config.yaml
d_model: 192
norm_place: "pre"
norm_eps: 1e-05
attn_scale: 0.125
bias: "all"
lr_mult_down: 1.5
beta1: 0.9
lr_head: 0.00543
grad_clip: 1.0
warmup_steps: 200
decay_shape: "sqrt"
batch_tokens: 16384
doc_mask: true
train_tokens: 123500000
MLP neurons of a small language model. Each row is named by its layer, matrix (up: input weights; down: output weights) and neuron, and shows model dimensions 16-111. Each number is 200 + 20 x the weight over its row's rms, rounded and kept within 0 to 999.
Before each neuron's rows, "fires on" lists the tokens most often at its 100 highest values on Wikipedia text that the model never trained on; "fires after" lists the tokens most often just before its 100 highest values on Wikipedia text that the model never trained on.

fires on: "ist", "end", "her", "ions", "/", " s"
fires after: "e", "H", "p", " h", "ad", "at"
L2.up515,218,160,189,201,218,220,205,210,189,213,188,208,200,222,208,206,191,180,212,200,220,192,212,184,178,200,241,187,204,212,200,208,186,172,210,193,175,196,199,179,224,195,203,198,187,197,210,191,226,186,175,199,208,255,231,177,198,157,211,225,203,245,197,201,201,202,168,194,205,221,243,197,180,170,182,203,168,170,191,198,199,196,221,211,208,191,231,208,188,171,235,180,182,184,179,191
L2.down515,164,224,204,213,198,179,165,183,190,221,183,227,167,211,194,194,191,216,201,212,175,174,183,188,199,243,209,199,217,232,157,197,212,192,236,217,222,177,187,217,203,199,236,202,213,201,207,183,162,197,203,188,222,204,163,205,212,204,208,209,236,196,178,175,175,183,201,210,209,213,210,169,186,219,196,201,162,180,218,201,212,181,189,184,201,220,219,188,211,191,182,163,216,192,209,190

fires on: "al", "ot", ".", "ag", "/", "–"
fires after: "o", "r", "rom", " at", " J"
L3.up499,165,206,182,210,229,200,232,179,237,182,210,210,188,199,198,209,164,205,202,225,198,200,218,163,185,221,221,232,194,192,199,170,221,209,220,199,183,206,224,215,217,260,225,181,211,242,188,198,233,219,209,193,173,211,196,182,213,148,215,178,198,200,206,166,219,197,235,200,201,202,213,157,200,191,186,172,234,187,159,194,207,151,220,200,174,197,200,212,164,206,214,215,191,219,225,170
L3.down499,218,192,199,199,211,195,208,219,198,216,193,210,177,185,174,202,216,230,203,203,180,191,208,202,186,190,204,215,165,192,211,201,183,181,196,160,177,218,165,210,189,178,176,207,223,205,192,185,193,221,187,198,203,214,210,186,213,168,170,204,208,186,187,213,191,186,172,183,170,183,185,187,206,193,203,242,227,192,224,187,196,187,190,224,204,160,239,206,201,203,158,236,179,253,174,187

fires on: ".", "ed", "ing", " of", "ul", "-"
fires after: "o", "v", "an", "or", "c", "ur"
L3.up234,164,210,180,206,210,241,211,215,175,214,204,188,194,206,181,185,175,214,195,228,215,187,186,233,222,200,185,162,218,194,238,221,207,214,185,155,213,234,199,167,228,199,201,218,240,228,217,166,179,191,189,174,202,217,197,216,193,210,165,237,176,209,210,177,186,178,196,233,204,167,218,201,200,219,202,189,188,162,203,203,203,222,227,209,201,175,173,186,184,174,219,234,217,189,178,168
L3.down234,180,219,224,214,212,213,208,211,217,196,221,178,180,168,184,193,193,170,179,207,178,222,207,201,188,201,216,210,212,205,199,217,200,226,190,217,198,162,197,193,200,184,234,168,166,206,226,203,201,189,185,193,221,204,185,182,176,221,211,194,200,245,190,194,180,184,210,218,179,247,195,236,170,189,168,219,195,177,177,177,212,186,191,197,210,197,231,191,223,189,189,207,188,183,169,192

fires on: "it", "h", "ou", "ound", "1", " by"
fires after: " f", "d", "s", "at", " s"
L2.up692,179,215,203,224,163,187,239,210,211,251,203,190,198,228,210,174,213,199,189,213,213,174,205,191,201,189,189,224,212,217,184,184,196,219,200,183,203,172,238,180,145,228,224,178,215,223,213,213,198,214,190,167,226,191,214,186,200,227,200,194,204,181,194,176,152,221,232,193,189,207,197,189,193,180,207,212,182,181,231,216,170,210,184,210,240,187,180,230,206,163,177,206,204,197,231,167
L2.down692,202,238,218,208,218,231,167,196,202,191,188,182,155,166,221,199,208,219,199,175,182,224,208,146,206,232,199,219,193,174,191,217,216,185,215,195,202,217,221,184,220,214,181,199,166,184,212,211,182,204,212,214,162,182,192,202,211,233,166,227,229,203,208,217,207,207,207,190,220,177,190,211,225,196,193,205,198,210,221,171,226,216,208,184,202,157,208,199,218,181,197,170,217,200,196,190

fires on: "t", "y", "ine", "ter"
fires after: "le", "k", "ing", "er", "'", "l"
L3.up190,225,185,189,185,208,180,202,245,204,189,179,213,173,205,175,184,192,201,190,163,244,228,216,198,215,198,216,171,213,200,213,222,168,251,227,236,213,220,201,182,152,207,177,208,193,233,218,210,207,221,209,181,183,223,213,191,160,192,226,183,193,235,202,165,206,192,187,173,236,220,186,183,208,218,203,228,226,204,248,201,187,212,243,207,197,219,178,187,208,199,189,197,177,233,169,206
L3.down190,191,217,275,192,194,223,210,161,199,243,223,173,225,232,234,204,194,180,209,224,175,199,176,174,226,183,183,156,175,212,198,196,203,197,197,173,202,210,186,213,189,196,198,203,209,187,160,191,205,206,185,190,231,170,184,177,214,195,184,192,237,165,218,182,200,168,195,184,168,185,208,218,178,181,217,216,180,233,203,177,182,182,205,156,211,198,183,214,215,207,234,197,230,212,195,176

fires on: "d", "t", "ac", "as", "ia", "ow"
fires after: "ou", "h", "b", "ol", "il", " ("
L2.up568,178,187,196,155,215,188,194,218,180,215,199,223,187,208,193,205,206,200,176,206,207,185,200,216,201,186,215,186,175,187,241,220,194,217,208,191,237,221,211,197,188,217,189,247,191,215,205,213,193,160,221,157,185,206,200,209,178,224,212,218,207,216,222,192,185,179,174,171,188,201,221,209,205,166,195,209,208,187,184,212,176,176,207,230,170,230,148,181,200,234,196,198,214,177,201,188
L2.down568,213,167,201,183,184,183,227,194,221,211,167,178,193,196,209,179,214,187,208,238,179,231,177,191,239,210,185,219,214,194,194,190,218,196,226,186,216,202,168,196,196,168,187,201,238,169,197,196,222,210,211,214,217,183,227,198,210,224,213,223,189,204,188,183,215,176,214,217,177,172,175,190,166,214,212,218,193,214,162,195,193,238,213,180,235,191,188,179,188,193,202,227,172,215,196,199

fires on: "ic", "s", "g", "k", "u", "am"
fires after: " V", " L", " v", " R", "ir", "v"
L2.up44,230,168,196,213,196,184,202,190,206,225,230,199,233,171,206,233,172,190,175,196,196,222,161,215,196,203,209,200,196,172,201,207,195,224,192,187,218,180,206,207,191,201,194,175,205,221,203,196,223,213,159,214,180,206,218,149,226,207,189,203,217,209,184,202,194,183,210,228,214,196,216,183,193,191,178,188,175,220,204,241,186,219,207,203,219,194,202,202,206,235,210,200,221,189,250,180
L2.down44,181,221,202,201,163,210,220,185,199,215,179,185,202,183,178,202,212,232,194,203,169,208,215,222,180,200,200,197,170,214,177,213,187,188,184,193,182,168,190,228,202,197,211,207,205,225,209,205,209,172,177,202,204,202,191,186,240,177,181,184,193,197,209,191,227,235,201,169,247,228,167,193,203,196,169,209,215,222,191,175,181,168,196,215,212,231,228,197,223,220,229,195,181,212,238,215

fires on: "al", " and", "m", "le", "ard", "ell"
fires after: " h", ")", " he", ",", "i"
L3.up355,189,210,205,175,193,193,214,220,169,225,179,184,220,205,204,190,210,217,199,222,194,175,223,182,188,227,207,200,230,201,166,222,215,177,235,245,247,199,207,175,221,215,239,167,164,213,186,212,169,213,212,214,204,209,185,210,178,205,181,219,198,195,200,183,202,201,177,201,155,204,210,173,225,205,187,223,221,217,226,181,179,235,207,173,192,219,212,174,191,145,199,198,180,212,209,219
L3.down355,210,187,211,176,196,166,202,239,209,197,166,197,180,186,205,197,191,184,159,198,175,212,189,202,228,205,182,206,218,197,241,213,214,220,219,170,192,226,177,211,184,192,184,201,201,165,229,199,229,232,209,189,217,197,191,195,225,198,220,175,166,177,177,211,192,189,205,207,201,198,216,204,168,266,224,187,182,184,182,249,218,182,213,198,197,190,222,197,199,235,219,177,189,185,168,170

fires on: "o", "ing", ".", "ine", "\n"
fires after: " ", "l", "c", "h", "g", " G"
L2.up651,193,215,174,210,171,191,201,211,167,172,198,224,248,188,161,216,149,211,192,196,211,208,191,175,231,181,228,140,211,206,209,208,196,193,220,152,202,199,178,226,219,209,209,220,213,226,190,238,187,187,239,212,227,187,188,224,235,207,180,216,206,245,209,189,233,201,188,193,214,207,209,197,202,198,221,196,232,205,181,203,196,213,203,187,185,209,230,198,199,211,193,201,177,212,196,164
L2.down651,214,172,195,180,221,223,167,223,211,223,229,209,234,203,198,232,191,194,178,179,182,175,213,189,246,213,202,178,225,168,201,205,194,194,196,203,214,199,190,211,202,180,210,178,204,212,214,186,216,215,230,177,167,174,210,225,203,185,225,218,190,173,204,214,207,190,179,230,193,206,178,222,205,188,212,197,216,206,176,159,199,236,191,200,195,209,188,200,194,203,184,207,208,200,187,181

fires on: " M", " P", " A", "en", " Un", " N"
fires after: " in", " by", " V", " at", " to"
L2.up486,249,197,197,174,220,203,199,188,202,202,206,208,204,243,222,188,196,204,202,171,243,187,225,173,204,191,180,226,218,214,194,230,165,195,161,173,183,178,192,241,236,213,220,172,182,222,212,193,231,191,192,216,196,219,207,202,178,203,204,230,191,202,237,215,195,203,189,213,184,207,211,185,194,207,191,193,181,207,163,201,222,189,216,192,211,163,211,180,223,197,190,200,217,192,212,191
L2.down486,175,167,173,221,181,215,158,182,185,223,221,185,223,192,203,196,215,221,215,221,173,188,195,195,252,181,226,211,208,214,200,231,231,206,206,189,199,172,188,173,199,170,218,188,215,183,161,213,221,227,241,190,193,202,208,214,187,209,158,198,209,196,227,216,157,212,233,209,211,189,218,221,184,175,213,175,198,232,225,230,186,207,218,215,216,201,199,203,216,205,174,179,210,201,160,181

fires on: "le", "ot", "re", "in", " f", "he"
fires after: " e", " T", " E", "h"
L6.up48,179,196,179,202,225,208,169,167,201,184,201,202,170,221,210,218,195,197,157,167,200,211,192,212,174,215,182,183,209,188,238,226,194,213,225,205,168,205,217,201,214,207,219,208,250,155,228,189,175,194,200,204,185,165,208,194,185,198,179,186,211,208,224,167,199,228,199,143,177,187,217,210,219,230,226,231,228,232,199,191,203,202,208,163,175,206,228,215,179,205,189,193,233,172,205,172
L6.down48,194,200,207,204,222,187,208,231,219,195,233,211,215,188,231,193,182,191,224,201,211,174,233,222,216,180,201,186,172,222,175,175,194,194,197,206,214,216,199,182,175,205,205,238,197,188,233,200,188,202,199,210,197,187,220,199,219,192,207,197,182,186,215,191,222,215,204,218,203,200,181,202,192,225,169,221,185,199,157,229,228,194,187,210,216,191,220,213,185,237,219,186,209,207,202,244

fires on: "n", " J", "en", " Ch", " Un", " A"
fires after: ",", " the", " V", "w"
L2.up729,207,189,180,227,205,196,200,191,211,204,176,241,191,198,203,201,171,201,197,148,198,179,212,200,226,208,156,233,208,207,214,220,175,189,207,194,226,191,183,211,216,193,192,197,179,222,198,181,165,212,203,214,194,207,206,210,215,193,211,224,241,177,247,182,186,175,203,204,192,204,194,201,199,182,204,174,198,233,177,208,251,209,221,198,206,237,218,189,219,179,180,171,241,208,241,176
L2.down729,211,181,227,216,179,197,212,195,198,211,196,180,216,191,181,230,215,192,183,233,193,208,204,193,226,190,218,192,183,207,190,201,233,218,195,207,176,212,208,167,176,196,202,220,202,186,161,225,237,196,193,182,183,192,240,178,210,180,203,189,196,166,205,251,238,186,196,198,225,168,157,214,203,208,204,213,206,223,202,207,189,189,218,202,184,234,188,189,155,185,231,235,218,204,151,211

fires on: "g", " that", "el", "s", "ic"
fires after: "v", "p", " be", " re", "e", " se"
L2.up194,186,202,200,220,188,177,185,192,206,192,183,190,221,194,155,170,176,210,229,212,213,173,188,181,209,240,212,218,196,179,209,217,195,236,195,252,181,173,199,207,195,209,209,194,192,184,207,190,231,233,205,201,168,247,167,159,197,198,172,234,225,209,188,195,201,191,182,217,247,198,172,211,201,222,215,211,162,186,213,237,211,190,206,221,202,207,180,221,199,201,222,226,200,231,226,210
L2.down194,193,227,213,211,184,233,148,189,204,201,193,189,177,188,188,205,249,230,207,215,197,224,199,206,219,214,184,159,227,196,189,218,217,224,225,212,223,205,199,166,269,201,253,173,198,181,204,191,213,204,170,180,188,193,193,191,199,212,183,183,204,223,209,220,207,206,178,154,201,203,210,189,178,180,219,199,233,154,156,169,197,198,185,162,227,207,226,188,191,203,221,209,183,180,211,185

fires on: " B", " F", " M", " A", " N"
fires after: "n", ",", " in", " |", "f", " as"
L2.up276,201,201,202,211,212,200,218,206,227,196,192,238,173,218,213,198,220,205,213,183,200,171,206,194,176,209,199,208,169,180,179,211,179,213,194,194,180,193,180,212,206,219,189,179,201,213,191,196,210,186,202,229,175,183,207,188,197,242,190,221,179,177,184,196,180,206,191,179,190,169,208,210,211,206,213,173,193,226,219,206,232,195,253,185,216,193,194,200,199,182,177,210,212,177,253,157
L2.down276,202,188,165,168,238,170,184,197,189,174,220,181,207,201,211,188,189,212,191,204,201,197,186,218,205,182,182,229,197,178,196,219,221,247,203,213,225,198,217,243,195,175,217,204,212,206,201,220,182,196,183,209,159,230,259,217,221,239,204,206,194,190,235,208,194,222,188,206,201,216,183,177,215,215,206,210,182,201,159,191,189,201,193,200,207,201,204,205,174,194,202,195,195,195,157,217